Part of a small language model's weights.
Size: 3 heads of 128, MLP 1536 GELU.
Architecture: LayerNorm before each block, no position embeddings.
Training: 1060M tokens, 8846 steps.
MLP neurons of a small language model. Each row is named by its layer, matrix (up: input weights; down: output weights) and neuron, and shows model dimensions 176-303. Each number is 50 + 10 x the weight over its row's rms, rounded and kept within 0 to 99.
After each neuron's rows, "raises" lists the tokens whose logits its output raises most directly, leaving later layers aside; "fires on" lists the tokens most often at its 100 highest values on Wikipedia text that the model never trained on.

L7.up48:54 57 45 49 45 47 48 54 56 51 65 55 60 48 52 46 44 33 47 30 39 56 69 39 46 54 43 75 54 36 52 37 55 51 43 39 54 50 56 44 49 50 64 69 57 54 54 43 54 44 51 51 37 45 58 50 51 47 62 57 49 54 47 53 65 40 41 58 42 41 47 60 54 69 42 43 44 38 58 55 51 51 66 56 60 56 34 36 53 25 38 37 50 47 53 35 52 46 48 48 57 58 30 54 58 35 61 53 65 45 47 44 60 61 54 60 58 57 59 34 56 47 40 43 57 44 59 49
L7.down48:56 49 45 56 38 74 46 68 35 42 48 69 65 61 46 47 56 63 63 46 58 70 46 79 59 45 48 48 52 47 50 54 56 49 57 54 50 38 54 48 49 35 54 41 56 38 31 32 35 25 81 30 51 53 46 68 48 48 51 65 56 48 46 59 44 60 36 53 49 44 48 40 45 40 46 48 63 49 63 47 57 64 41 59 61 34 45 31 49 48 56 42 50 54 62 46 68 51 62 50 44 56 55 25 48 60 54 61 44 36 56 54 69 36 45 61 51 43 40 54 50 56 51 53 71 53 57 49
raises: "|", "-", "==", "A", "R"
fires on: "\n", " ("

L7.up701:42 61 22 35 43 38 67 37 46 50 73 53 44 40 45 41 38 50 40 64 53 55 50 45 46 44 55 52 41 52 34 47 55 62 15 51 66 63 42 53 62 41 57 47 61 63 55 51 47 47 55 72 38 65 55 67 59 48 53 82 35 41 52 45 62 64 53 44 55 60 48 54 42 53 51 58 31 71 55 55 41 54 56 40 53 41 50 45 58 53 60 43 56 35 48 67 36 38 58 40 48 43 39 46 66 42 49 40 49 74 58 58 46 52 37 60 52 48 64 28 34 41 44 47 29 50 56 53
L7.down701:56 40 36 30 34 46 52 45 65 39 78 55 61 38 43 70 49 54 48 51 61 50 65 47 38 46 42 36 42 50 62 51 64 58 35 45 59 57 51 61 54 54 60 44 47 78 54 34 53 43 50 49 47 40 31 54 58 55 37 53 57 43 62 47 46 58 56 54 35 74 54 44 54 53 54 48 42 43 54 31 44 61 48 48 52 35 40 49 35 51 38 34 50 44 49 57 38 73 39 37 58 38 40 41 59 46 50 62 50 49 56 59 58 61 57 53 53 52 60 59 58 38 58 45 00 53 50 51
raises: "\n", "===", " Since", " However", " Later"
fires on: "\n", ".", " |"

L7.up826:52 53 44 48 54 36 50 54 46 64 71 45 38 46 48 29 33 58 45 62 48 69 65 56 49 44 48 57 33 48 39 51 46 50 49 73 71 50 60 48 60 26 38 53 71 38 46 41 42 48 51 72 39 62 45 40 55 49 49 63 37 37 51 66 48 56 56 30 49 57 46 53 60 58 49 50 49 55 39 65 46 50 60 50 58 51 49 36 53 58 48 46 65 60 55 48 41 49 60 45 60 55 46 45 60 32 45 45 70 53 63 56 39 70 50 49 47 51 43 38 36 34 39 51 47 58 64 38
L7.down826:50 54 48 41 67 51 61 51 68 44 63 59 59 46 42 51 52 56 47 43 49 45 62 42 39 30 55 49 45 50 42 35 49 65 44 58 56 68 54 41 55 38 31 54 55 60 38 47 54 29 46 48 57 34 37 45 57 31 51 42 59 33 52 57 65 51 50 54 43 44 43 46 55 43 56 42 50 44 49 58 46 52 53 57 48 48 31 41 53 42 43 46 61 43 46 47 55 46 49 35 49 37 57 40 62 54 51 51 37 47 61 48 55 54 56 65 53 42 60 47 35 32 60 56 31 43 68 41
raises: "===", "==", " During", " Between", " About"
fires on: "\n"

L7.up288:65 47 63 39 52 41 54 35 40 27 67 53 45 59 51 58 52 45 51 49 53 60 51 62 16 68 53 50 40 61 49 45 65 51 38 49 71 43 35 38 41 75 47 43 57 39 61 58 60 42 50 52 41 58 52 59 41 42 42 55 47 46 40 71 55 39 53 38 49 32 42 50 59 50 53 52 50 51 45 36 42 49 63 44 37 39 84 47 31 45 77 47 36 54 56 47 66 50 63 67 46 36 48 44 56 47 55 46 49 48 52 43 41 43 47 47 52 40 52 45 54 63 40 36 21 37 57 52
L7.down288:49 48 49 53 46 64 49 39 42 57 49 52 29 49 53 47 42 50 53 56 52 47 51 63 53 53 41 55 50 63 43 46 52 38 38 44 54 58 45 37 69 50 48 55 57 66 73 68 56 47 51 59 50 60 51 60 53 40 22 66 50 55 50 58 54 42 52 54 55 41 57 65 42 40 50 61 35 34 53 36 49 64 50 35 48 42 51 36 59 47 56 50 27 51 61 41 44 50 53 47 35 37 63 65 63 66 31 35 63 51 60 45 57 47 39 49 54 87 41 42 58 38 47 47 26 46 68 49
raises: "\n", " x", "qu", "):", " rated"
fires on: " |"

L7.up650:40 51 44 50 58 63 36 58 46 45 41 48 37 39 47 64 48 59 66 45 36 45 62 52 64 55 48 55 41 52 52 60 44 36 49 43 47 46 43 69 50 44 58 50 32 26 46 53 43 41 41 58 48 38 61 50 67 52 40 66 43 54 41 55 58 46 34 55 47 43 44 35 56 51 46 45 39 45 56 47 63 51 58 49 46 62 48 32 65 65 65 35 47 44 60 49 54 68 54 48 57 35 43 39 61 55 54 59 45 57 60 54 52 50 41 38 41 42 47 58 50 59 51 53 49 56 57 56
L7.down650:60 63 51 63 48 51 48 76 36 56 46 53 53 43 45 57 50 47 53 33 50 38 53 40 41 31 50 35 51 49 73 52 57 53 55 48 52 51 46 52 50 50 69 37 47 64 66 58 42 38 65 51 46 44 49 50 67 36 44 37 64 34 52 50 44 36 44 57 37 51 37 51 66 39 52 45 51 41 48 33 55 44 57 53 46 51 41 55 52 54 52 35 52 60 41 57 53 60 51 30 68 35 37 44 57 55 38 32 57 46 54 34 46 76 68 41 54 50 55 50 52 47 59 60 41 52 62 55
raises: " it", " others", " they", " another", "ever"
fires on: ",", " that", " which"

L6.up1402:45 58 43 35 52 69 56 61 45 43 36 62 54 36 52 51 49 40 47 47 32 56 45 50 47 53 66 60 26 55 59 44 60 68 31 46 52 61 74 41 60 35 38 61 47 45 64 28 62 35 51 49 30 43 52 55 46 58 63 44 59 63 54 52 62 56 59 55 46 55 43 33 64 45 50 39 57 65 59 46 56 39 59 49 46 46 35 43 62 43 39 31 50 60 57 50 57 35 42 83 60 56 39 47 53 58 51 55 56 53 48 37 49 46 57 37 34 45 56 52 32 52 50 57 48 51 39 60
L6.down1402:49 30 64 43 52 36 64 52 54 41 61 51 41 61 43 49 58 54 50 51 48 48 48 52 67 50 36 59 50 31 65 36 43 48 70 56 60 35 40 49 29 45 50 41 46 46 50 41 49 43 49 43 53 51 54 54 55 57 53 53 45 38 45 66 39 43 57 41 49 39 46 43 57 57 43 29 55 48 64 46 37 53 45 63 50 27 48 60 56 66 39 45 72 50 44 57 40 63 51 53 55 45 51 60 57 35 65 52 43 35 50 45 44 45 67 58 48 52 46 64 52 53 69 57 58 50 49 50
raises: "===", "==", " ===", "====", " ===="
fires on: "\n", " 1", " V", " (1)", " They"

L4.up843:47 45 48 48 28 63 44 59 64 74 60 58 51 64 54 56 54 41 37 60 31 46 44 20 55 43 70 62 38 44 62 56 66 49 45 75 40 40 49 44 64 45 49 54 25 51 31 48 53 47 58 56 52 54 44 47 43 73 57 47 55 57 53 56 54 35 40 44 45 56 57 37 68 62 46 33 52 55 44 63 73 69 59 40 36 49 53 62 60 28 56 40 41 64 66 39 58 52 44 69 40 61 50 57 60 59 65 57 56 49 29 51 64 50 52 54 54 67 67 45 56 64 62 64 41 46 58 59
L4.down843:72 25 25 63 53 56 36 49 56 44 58 57 40 63 41 66 41 60 44 41 52 61 48 74 62 30 46 52 54 42 63 41 51 76 47 42 56 50 54 43 37 50 46 48 43 34 49 38 34 28 40 52 46 47 57 46 65 61 45 51 36 48 46 48 53 60 47 48 54 32 66 56 49 39 34 53 58 56 46 53 54 50 49 40 45 55 32 57 38 58 46 40 58 30 34 62 53 57 49 54 54 57 63 26 41 36 44 38 23 49 54 38 56 46 65 48 45 42 49 41 57 49 47 52 38 45 55 66
raises: "====", "==", "]}", " |", "==="
fires on: "\n"

L7.up784:45 50 45 50 47 55 74 70 54 41 53 47 34 74 61 46 61 46 52 49 51 42 47 36 47 59 37 51 34 56 36 51 59 43 43 29 41 36 38 60 66 37 41 53 27 46 46 40 50 37 61 70 28 41 66 68 51 35 53 48 48 50 56 65 54 52 51 48 68 49 38 69 57 46 37 55 40 60 54 41 58 64 59 44 42 44 57 34 49 55 43 52 49 48 49 62 52 51 44 39 47 52 42 52 64 55 53 44 41 67 38 75 46 55 65 41 37 41 45 44 49 42 50 23 47 44 51 59
L7.down784:47 48 52 69 56 73 39 68 38 48 37 65 58 51 27 66 35 66 51 45 49 53 56 75 45 52 61 51 39 69 45 47 59 60 69 49 37 41 38 57 46 53 49 57 49 48 35 47 59 43 55 59 42 35 42 40 59 41 42 52 69 47 51 59 54 40 59 53 44 58 35 56 38 45 55 36 38 37 40 56 49 43 46 54 55 55 43 28 62 60 55 54 38 42 44 50 55 63 41 53 61 31 48 62 58 47 45 57 40 60 43 61 63 66 48 40 60 46 52 47 44 57 41 48 51 57 54 45
raises: " he", " they", " she", " we", " it"
fires on: ",", " time"

L4.up964:61 51 64 46 36 46 46 43 56 56 17 45 42 61 54 43 54 34 57 64 42 57 56 67 44 57 55 44 55 47 40 84 45 35 60 55 68 55 35 36 61 52 50 35 44 62 44 55 44 65 56 60 43 65 63 50 43 38 35 40 58 61 52 42 47 34 37 48 51 51 48 45 54 51 49 50 58 54 39 47 68 46 63 32 67 47 53 39 56 51 43 33 29 33 54 53 51 51 37 48 60 48 55 41 55 51 66 49 47 57 57 48 65 35 46 68 51 57 44 48 55 51 61 69 40 55 48 66
L4.down964:45 36 56 44 42 52 50 52 32 51 46 67 33 41 51 63 49 40 35 58 63 38 59 54 38 60 43 52 50 27 65 34 69 29 61 54 50 62 71 45 39 48 37 44 45 48 53 42 64 59 61 58 38 53 40 54 57 63 59 50 43 44 54 71 39 36 55 59 39 44 64 59 51 48 27 36 57 35 48 57 48 42 46 54 54 48 52 67 57 59 54 49 49 54 63 45 51 61 49 35 44 42 52 67 28 66 51 34 51 59 26 66 52 62 52 55 41 40 63 65 46 46 57 56 50 36 36 56
raises: " Succeed", "ctor", " regard", "ction", " scale"
fires on: "'", " |", "-", " with"

L6.up906:45 48 38 55 48 62 52 60 51 60 46 58 24 60 53 55 57 52 45 48 50 47 54 47 61 41 41 49 52 60 52 49 57 43 39 49 43 48 39 64 49 44 47 41 34 47 52 44 52 43 58 49 30 48 71 48 42 48 43 57 47 51 50 58 68 53 38 42 57 48 48 46 57 33 45 48 49 48 58 43 68 50 38 58 46 42 60 36 69 48 57 61 46 56 61 67 62 72 57 56 44 47 56 37 60 58 32 43 39 45 51 57 52 36 52 42 57 38 49 57 48 40 44 35 68 51 62 43
L6.down906:56 43 45 45 33 69 42 55 56 43 44 87 52 43 37 49 38 47 62 37 39 46 62 60 45 53 41 42 54 56 47 54 54 55 37 55 58 57 36 69 64 47 58 39 47 58 62 48 29 37 50 40 42 32 51 56 43 38 55 44 45 40 48 41 57 56 49 50 42 49 44 54 44 33 45 44 49 48 45 47 62 43 39 55 55 65 33 50 50 66 67 35 44 47 38 46 64 61 52 37 62 46 37 52 52 55 26 38 45 52 42 52 57 37 48 46 49 44 35 55 48 48 44 61 50 52 54 42
raises: " they", " he", " it", "lly", " she"
fires on: ","

L7.up972:54 40 44 52 41 54 52 65 55 51 44 38 37 38 48 54 66 62 30 49 46 54 56 62 61 53 41 31 61 62 42 57 49 51 56 43 48 53 41 58 43 58 45 56 30 47 56 34 52 61 52 58 49 52 48 53 37 47 51 61 36 40 54 47 70 72 74 39 51 38 61 57 40 43 52 45 52 39 55 61 44 48 46 46 40 39 44 44 46 44 40 44 45 57 41 43 45 45 43 49 61 50 47 50 46 61 57 52 53 42 55 67 47 54 39 48 44 41 48 41 50 55 46 57 63 41 50 56
L7.down972:42 32 69 41 32 55 57 35 49 50 47 36 50 41 38 54 58 45 34 61 64 64 62 53 46 38 56 33 70 66 50 55 60 68 54 46 54 60 47 51 36 53 55 52 40 56 33 40 45 51 47 66 44 44 48 68 52 43 44 54 47 42 52 44 46 47 62 40 44 54 62 42 42 29 54 43 34 61 56 52 55 46 52 48 66 58 36 48 37 56 61 62 40 43 43 56 50 59 64 63 39 56 26 56 41 60 60 50 41 30 50 41 49 51 32 65 60 50 57 66 50 45 53 37 54 32 54 54
raises: " and", " etc", " or", " ====", " ==="
fires on: ","

L7.up478:54 62 65 35 60 44 52 30 39 47 65 50 55 43 57 40 47 66 59 53 57 62 48 59 28 64 48 58 46 58 49 48 48 51 29 53 58 53 52 52 63 47 49 48 78 64 48 53 46 48 58 49 50 80 53 70 36 38 48 42 55 50 61 50 56 34 40 55 61 48 60 59 55 49 41 61 66 56 58 35 53 38 44 30 47 26 70 30 57 52 66 40 59 47 55 50 49 52 62 48 25 45 38 55 74 36 51 52 40 54 39 58 44 42 45 36 44 43 44 46 55 48 47 58 24 47 58 42
L7.down478:64 51 53 40 52 47 46 40 35 43 64 50 36 33 53 65 42 57 45 60 76 57 56 58 40 48 60 43 49 59 49 55 63 50 41 53 52 56 58 60 67 57 53 49 67 71 53 49 51 12 51 55 46 60 42 57 49 57 34 56 60 56 63 70 52 52 48 36 51 52 45 55 46 44 54 56 51 46 60 45 50 48 45 32 57 48 49 36 53 49 56 37 29 45 49 31 59 58 50 37 41 42 64 42 61 47 47 53 61 55 42 53 68 53 41 36 55 63 40 56 48 40 48 50 00 55 71 50
raises: "\n", " ", " Location", "qu", " Succeed"
fires on: " |"

L4.up408:53 31 36 55 38 60 40 44 46 52 41 47 37 65 55 59 65 60 58 46 28 38 63 50 49 53 52 57 50 46 63 52 38 53 49 58 48 48 72 59 59 51 55 49 62 44 44 50 55 45 51 63 49 63 49 44 46 62 58 68 45 52 54 43 55 48 45 37 64 58 47 43 52 46 56 58 48 52 55 42 44 58 50 44 32 37 52 58 45 71 67 41 54 63 54 56 48 61 43 56 32 46 65 51 61 58 47 50 47 62 41 60 54 51 48 53 63 46 43 44 67 37 38 57 66 59 45 70
L4.down408:28 61 42 52 40 64 56 69 49 50 69 67 52 60 39 53 56 53 39 60 53 40 56 52 72 35 51 45 48 59 31 39 62 52 53 60 58 63 37 58 33 63 44 76 62 54 46 35 46 44 45 44 52 58 50 62 35 48 35 72 46 44 63 48 40 45 36 53 44 51 49 49 41 45 43 56 49 48 51 53 42 37 53 50 54 36 31 62 59 53 51 47 49 58 38 52 46 57 46 50 44 47 43 45 39 45 64 47 48 59 57 58 49 68 59 59 62 59 34 31 59 36 47 45 55 51 76 30
raises: " |", ",", ";", ".", ":"
fires on: " |", "\n", ".", ":", " however"

L7.up744:46 55 37 44 27 54 39 30 62 54 60 47 59 52 69 50 49 32 39 40 68 66 38 46 52 61 58 48 52 39 40 55 59 41 53 41 39 71 57 47 33 61 59 42 70 51 49 36 46 64 59 51 51 50 40 42 42 59 57 39 60 47 59 47 52 65 46 39 53 51 54 56 47 50 50 49 46 37 48 34 40 48 41 58 52 42 60 50 53 40 51 50 53 60 43 60 39 59 46 58 39 40 39 53 50 54 63 54 47 43 65 47 57 68 48 58 47 57 60 48 59 49 59 57 59 73 40 40
L7.down744:50 48 51 59 59 44 38 38 39 52 39 72 46 46 31 68 59 68 64 45 50 40 52 57 46 55 52 62 44 60 50 30 57 57 50 48 48 50 47 66 53 57 49 62 54 55 50 43 52 70 50 57 55 35 59 42 56 47 53 55 50 56 41 54 63 42 54 34 42 48 58 45 47 42 49 53 42 36 50 50 51 41 87 53 57 49 43 56 51 56 68 49 58 64 46 66 61 59 44 43 56 42 41 57 54 54 52 31 29 42 65 72 40 47 44 66 44 71 35 48 58 41 43 44 42 40 59 65
raises: " that", " he", " it", "Professional", " she"
fires on: " and", " also", " but"